{"attn_scale": 0.125, "max_grad_norm": 1.0, "dataset": "wikipedia_en"}
MLP neurons of a small language model. Each row is named by its layer, matrix (gate and up: input weights) and neuron, and shows model dimensions 341-436. Each number is 128 + 24 x the weight over its row's rms, rounded and kept within 0 to 255. Numbers have three digits each. A neuron's up and down rows have the sign that makes its largest values positive.
A block is one neuron, or neurons of one layer that tend to fire together. After each block is what it responds to, as a language model described it from the Wikipedia text at the highest values.

L18.gate521:084128159105136091093146119140113130121115126157117121124141148113164148113117159149195128143114127155092107137096136137094119068117134132136101100126164118105104112145117162129137137163127127115142155145165094142134078151145123104131089115138090122113180151161090096135114126121149129112
L18.up521:155131100150160125121175136121108141121135136147130091149121137105126109137095146098172101091116175152175109097168160116093114093149092090156136101124133111164075131106090111123120114121172088137114111133122114130128089100132147097129144133135109110151133139122095150110143139154120122079
L18.gate1019:133113118152135149119130136147082123132106100142140157185116153147142134126156121105111116176115121084155116105139187145144116101079147122110129159141112121138078139097135114112069138159128123155090141122113126123114087109110117102093116106147124130133156081152150128129173130166129113098
L18.up1019:162160116158142105109143188120121089154150150120121090152159091157171162105095125124133128054118156172136137169101105131135119118114149131108115131150184096098105098130128105170129127155161129173144103114169155135132157145127125156102125082114137146130152126093112170142129084088118088150
L18.gate1036:137116156152153125134138169088109112129135157155108110131125134082084113145182141066093143108109089155163150155103134090099141086144123128136106088138132141114111089156104126127140135097157168126168132120126119120159138161141169135128133132137084142123138118157109117167160146143147169103
L18.up1036:135107129131154125134111101114178113126149137119091105121107094145126164146141118140142146153169121107139151144102070104137114160108132144095095093181153133150145086173108121135121095138126125128162098143117138114124131096173114179162096120116153129122136111099169144151122112181105119148
L18.gate1176:134117109129100186083139149100110107115098150145096129146139110144126123157136130121147106149128088113154081102111126142097086074101095086166131117122109120148115146152162141117127160139118163115118136120086136159151145173131145116152136114163115136109172125161100127145142131088126138130
L18.up1176:132138118118122159141133119127113140143105152152128099104117118111128039127167174138150122140151190074114083139127125130148132108095115104150125126153116117119107115139108097159125116134127149091135123113119107142144093124119135097114128140121167128094134113151127120147173140075120119153
Responds to: Sports-table column separators. Pipe or semicolon ending an opponent, venue or method cell in game-log and fight-record tables, just before results like W 100–98; weaker, scattered hits on mid-word pieces of names.

L10.gate23:105195171130139117129056101129116108121097138160126184103131133140132138133114124130106118133101135111108044131095123131138127094142129134125129117145082111171104110168133122187164104105159126130096109107131118121110112149088122146142162089091084150180126147134118146139141150131177125138
L10.up23:173124130197130139153126152138133145161146132114140141126104184116125081145110097117176157090130097105130141139108176141102128111168121171129124118133176133094140142141089112172143136104100053120138108111134144095147123126119151108134147117112099110125143132085109120118125151079087156156
L10.gate107:159106155118100115126133081124094101156128180142089111144153154112128165123111125110132157101114122162132106136145112138112146121120136133125147146129120144170126118156161114159134108181162138159146102125098127139103109148165076119145147119160112127156132123155099087151134195125150108123
L10.up107:144159127127106146140165115112082148135096136156105168151170132130129127178152118129144104109110111127134111136155148121149129107124115133109121136145125123143082149164133118131107140151127152149148132061097116132066151144142148108158163113168138115134144139178107133102108125119123142153
L10.gate944:110123125141106126131149149098132123169157136160101096109158124089122137126126135111111125102118156083138113116162120171103113125131117090120109155140124137143144139095105091176103098139123125116135156144104132106139103086125131145086124117127175147119135120165108145158120176115108072101
L10.up944:121143135123143126136111156117147151165100100102137120146146122122089066127166124139119135112090135144157111144103150130100170126111122148156111111139093142152149127098103127144106096101116169154133175126126109127148124131094144156135078169151151156123144083145138077159137146096112114129
L10.gate1028:153098133174160138101137133130119127120099091113158113159145141149118133087164144131175124096092140145147117148099168146112116122130138127104144107156133114173166179144141120096132092136138147154122150140166103152149122131157125135145140154132158149123130132165105099086125153133144179126
L10.up1028:140131107172102143151151127113149101143091161157159127087114165070116157133131149139074128125097162097105139148132129183125111119142100135149111136115131126146118134136156128140127076168175149170109162111162141159128165110136126116109164151171094111107108134148132125122144093091119126094
Responds to: Mid-word "j" in names. Word-piece "j" inside foreign proper names, as in Ajax, Ajay, Shinjiroh, Aranjuez, Zhejiang; more weakly, other mid-word pieces of names and words.

L18.gate340:083170121134142146091177094107141152130132138095146117146146142130168094144137153101099141119083138062124144164140148103132101136110121107164150125118105178134109130145126150140145126106090124135109118108146124121118176097166096148133104094159074101109178113134137133112087091128126173094
L18.up340:137165102106124116090135149142134127148134161129141133099137146117130131121171149115109113097086118143106112098098149109146142143149132115162184131135125118135107140042138167124136142089121123105144135153114147165164102140123084116099105143099128190134111135143188117134160119142150151134
L18.gate419:154122117145156102109159098140151136137143105167101095134121155081183144079112169152168137081155146149152108165146131113141119139124123100112162134113102136111135117093145098159149122148131135163102141104132117125119159117095115118127165107168152076113147157127152149102155161106115144096
L18.up419:124140136123100105144154094122097171092131157123139163087114188086100112107131122116093077086126174103137118110087115171100161097181155097096076119163129105119133112150118160129135091141149142107089130172109120096120156161114124131133096100157140109140144183106119118126106130095101126127
L18.gate801:142119135175148107129119107139100116144161121153127131128139135113162095097124160104136105118167150172103119136142104137133122164127133085144154112145095140136113121111115130128147158127126127110126103101137094116121134152117091092142125145128137119124110121136107073104139176097098117090
L18.up801:139144123110175095100136128152161111167137125106097104116160130135179112108115155130149130137113114171125128136115135147103081075151124133125142129100133122106098198149147108117126165065105109135115148151131139186193152136129138097140082143128152102161146084109140098148127112124163128133
L18.gate1220:146124157143152136127078144134115151127143145131149092145168127107120126131122160092186127128105119148116115144112152085153143100107116100100154143146146133172117143091104138131127135156124127116122110170113133156127156123169114132140120128135130096150137109136147103139150140104111140163
L18.up1220:100092146111175122138096177087129110128074109162154147126115119133118121143115148094132121093118166101094081157107169139155121085180132109153115110145141097162134157135138118159101141138119183107162135139162087134119130159118121126148131134115098137165154104156150120112109129105116131117
Responds to: Table pipes, pre-name prepositions. Mostly pipe separators in sports score tables (| 0 |), plus prepositions before a coming name (won by, in his, at) and mid-word pieces (Cam-er-oon).

L18.gate400:188183122113116109146158130127058135132124107084108145132166143124181135114080142103133104138087121116130121105129120103121171084164109140174144144132129115120133146131175107136117119109128167098112153125120138111093108119144093121136115135125082110120119165161146123121128147141101167113
L18.up400:152092131113176111140164077150103172107108127101124125130133123117118076042150132104137135155130150133151136116133166118145166080162077154086153126138112096119159145085131144119174144117134109105104119164152117075104105163150159131118111133151145125115124140108119112138116152113149115128
L18.gate633:111145128103118106139111078110144126115131106133097143095147136121106171091149085103113098127130124156097114113118108137123110109112149111149145114122129106087131116117122167150096172102138152123142150148141072082156101174099166144120114139099128097095137133165131160110137117095133148104
L18.up633:140143117117144113152085111109114130108145061121123185157167111158125110106128117141116145139107122111109138125108143099156136160101164117123135133143124116119156102102080137141104146097153135127068127106136135126134125113161149127097110153151127121120087121105096177077135132096128112119
L18.gate914:116113143099156128121095106116119153128113166115109103155139114114126114132133089120130097123138128105156136135138098099115182117160095104103128108114161110151119116110080157121157089147108136134087105114131106139125071142128117142159132155119129096089119174160103135090122122102126181150
L18.up914:169145107101144076179151154185135119130140108121160145085160080142141098094155105096130108163167173151125107125152116110118145119169155147117115126151127147188158110126107116125144136122144127080166135141124155134170084129140127123117119131153101133122112124123101126122135128152111115149
L18.gate1250:142135124120106090119125135098095144157137127132157164114153133199155101073091073155110077145122106126110148116154128128113122105141153127187108132124093137192126140130155092137153102126119161147110169127143108115112133148136123153109115095157062095102133119121095125075153147093133141134
L18.up1250:112150123140144177121078135123113168113099140107145145114092108169143136118138120079161125172104094092112116102133131139104106144134090126134115131112150145111162155123131137145140133153125178081138138154146124121106128150111104102098136103072120159108130131098115170174085156136110125156
Responds to: Compound-word inner split. Single consonant or short fragment starting the second half of a compound split mid-word, e.g. Hell|c|at, Skys|c|raper, up|c|oming.

L11.gate299:124131149154170137104118139076094137121129137118122126128109109131145112083186155117146157132134096139115111127147117122109140098103130101100138162082165119109148116123092101168131115072167160133147118158108109163158117115114099128135105113158134115136110104095095102094131079146135159117
L11.up299:134164109112150093142139130151104124101162146112098137136166148159129125125128121143108153166095133115105088149125126131127098138125117118103107090079122105132170097133112126141130162162080106158154154106138113102122153131107072114108160144165123110120134112152147080103154112109092140079
Responds to: Attribution and subject pronouns. Mainly "according" when it cites a source, and he or she opening a clause in biographies; also census "male" and mid-word pieces like og.

L11.gate977:127153146128152080109119143157099106136143085136163145116174121163130132165106108112181123119106138171109105118121189148103162159160087111122199156119159069173106139146158139134110145107139124171120143103093154115133150110093131156109147108164138098056166183156174166143140172106103136110
L11.up977:132141129087132103135110107123158156142163123080148112108132132153141159146109109123147126142117085137124127120139106123124160138111107114133175162113151131163155197060108169111086123079140107137103115161092125134071126158150099158142081137144134110176104099115112112160121147131120112143
Responds to: Mid-word subword pieces. Short word-internal fragments, often single letters, completing a word already begun, e.g. Sans-k-rit, s-w-amps, dec-ade, w-ip-ed, 201-0.

L10.gate682:136152116108097115117131121122116121097157135144114100154137137142115129109074129106100131128105115126160123148127142058129117141145120101143152142102165105075111150113164109142142091122139164123083133120143118157157140113136097128140116123120095100156138138167151125060149166097091142138
L10.up682:152135130118167123151128151117143180115099110130131128136128119131093140131115154145108139143119090131137134141126177097150098157151090131134190138067153080130128113140169144114146068122105148119110164089162126166164134106147096107141157120107155129091140133128147100136129143071150122138
L10.gate720:144115123159157147128138128119108149085155163151101110121123107152093120079122137145116163153133119120102132139118161086120129150113149092103144138142156113097104145094138173131108091150142133108084147116147100112133146128138160190136115126096084151115136166127131153106106161090111151133
L10.up720:138131099106122126135100155137078122130174147095108092078125143166093104140153154112194126150138140137145174085127157125107140099113138109114136122123135145153107136140147094112102109118086094127163138130139136103168131114153104174113096135143119115119104189144158145136130157093127138149
L10.gate733:144145159124114126164141095135146094085162100081110097141111150175119106162139116102181117108132079132168113109130094115086112129135136095117165093107119087147122121108146131123122142124099116173122156149097162141157126106114128095101130132106120105105111160105173094112155142144160130119
L10.up733:078148138116096132110120127082080169139088143188131172114114105068156069112136122111148093110099123126152134127160145139155141109157143080113123167121099125158132145094141151138131103107146128111135106151150117110141139114123135130152110129107100077097109101076141112088127125110138134109
L10.gate807:184102133153062137106173123108143154099178127153093139115096152078152097136156129155125094153131089107153147107106108152091129129131129078115097174108099114127165177105158158125099104102119154115143135163106138119170135114122101118113153135149115118099142144121166143109106173129091154134
L10.up807:170112124169171118138128152068118167113137138148157088149101122110105106143100126108109137119099115119129126133113150142098144106140106152104161186136140130140109127112141142099141079143126110115101166160149175113136132091106096159146137162113116123126148158143136105125175092136125113123
Responds to: Leading year digits. Opening three-digit chunk of a split number, mostly a year's first digits (199, 195, 201) after in or a table pipe.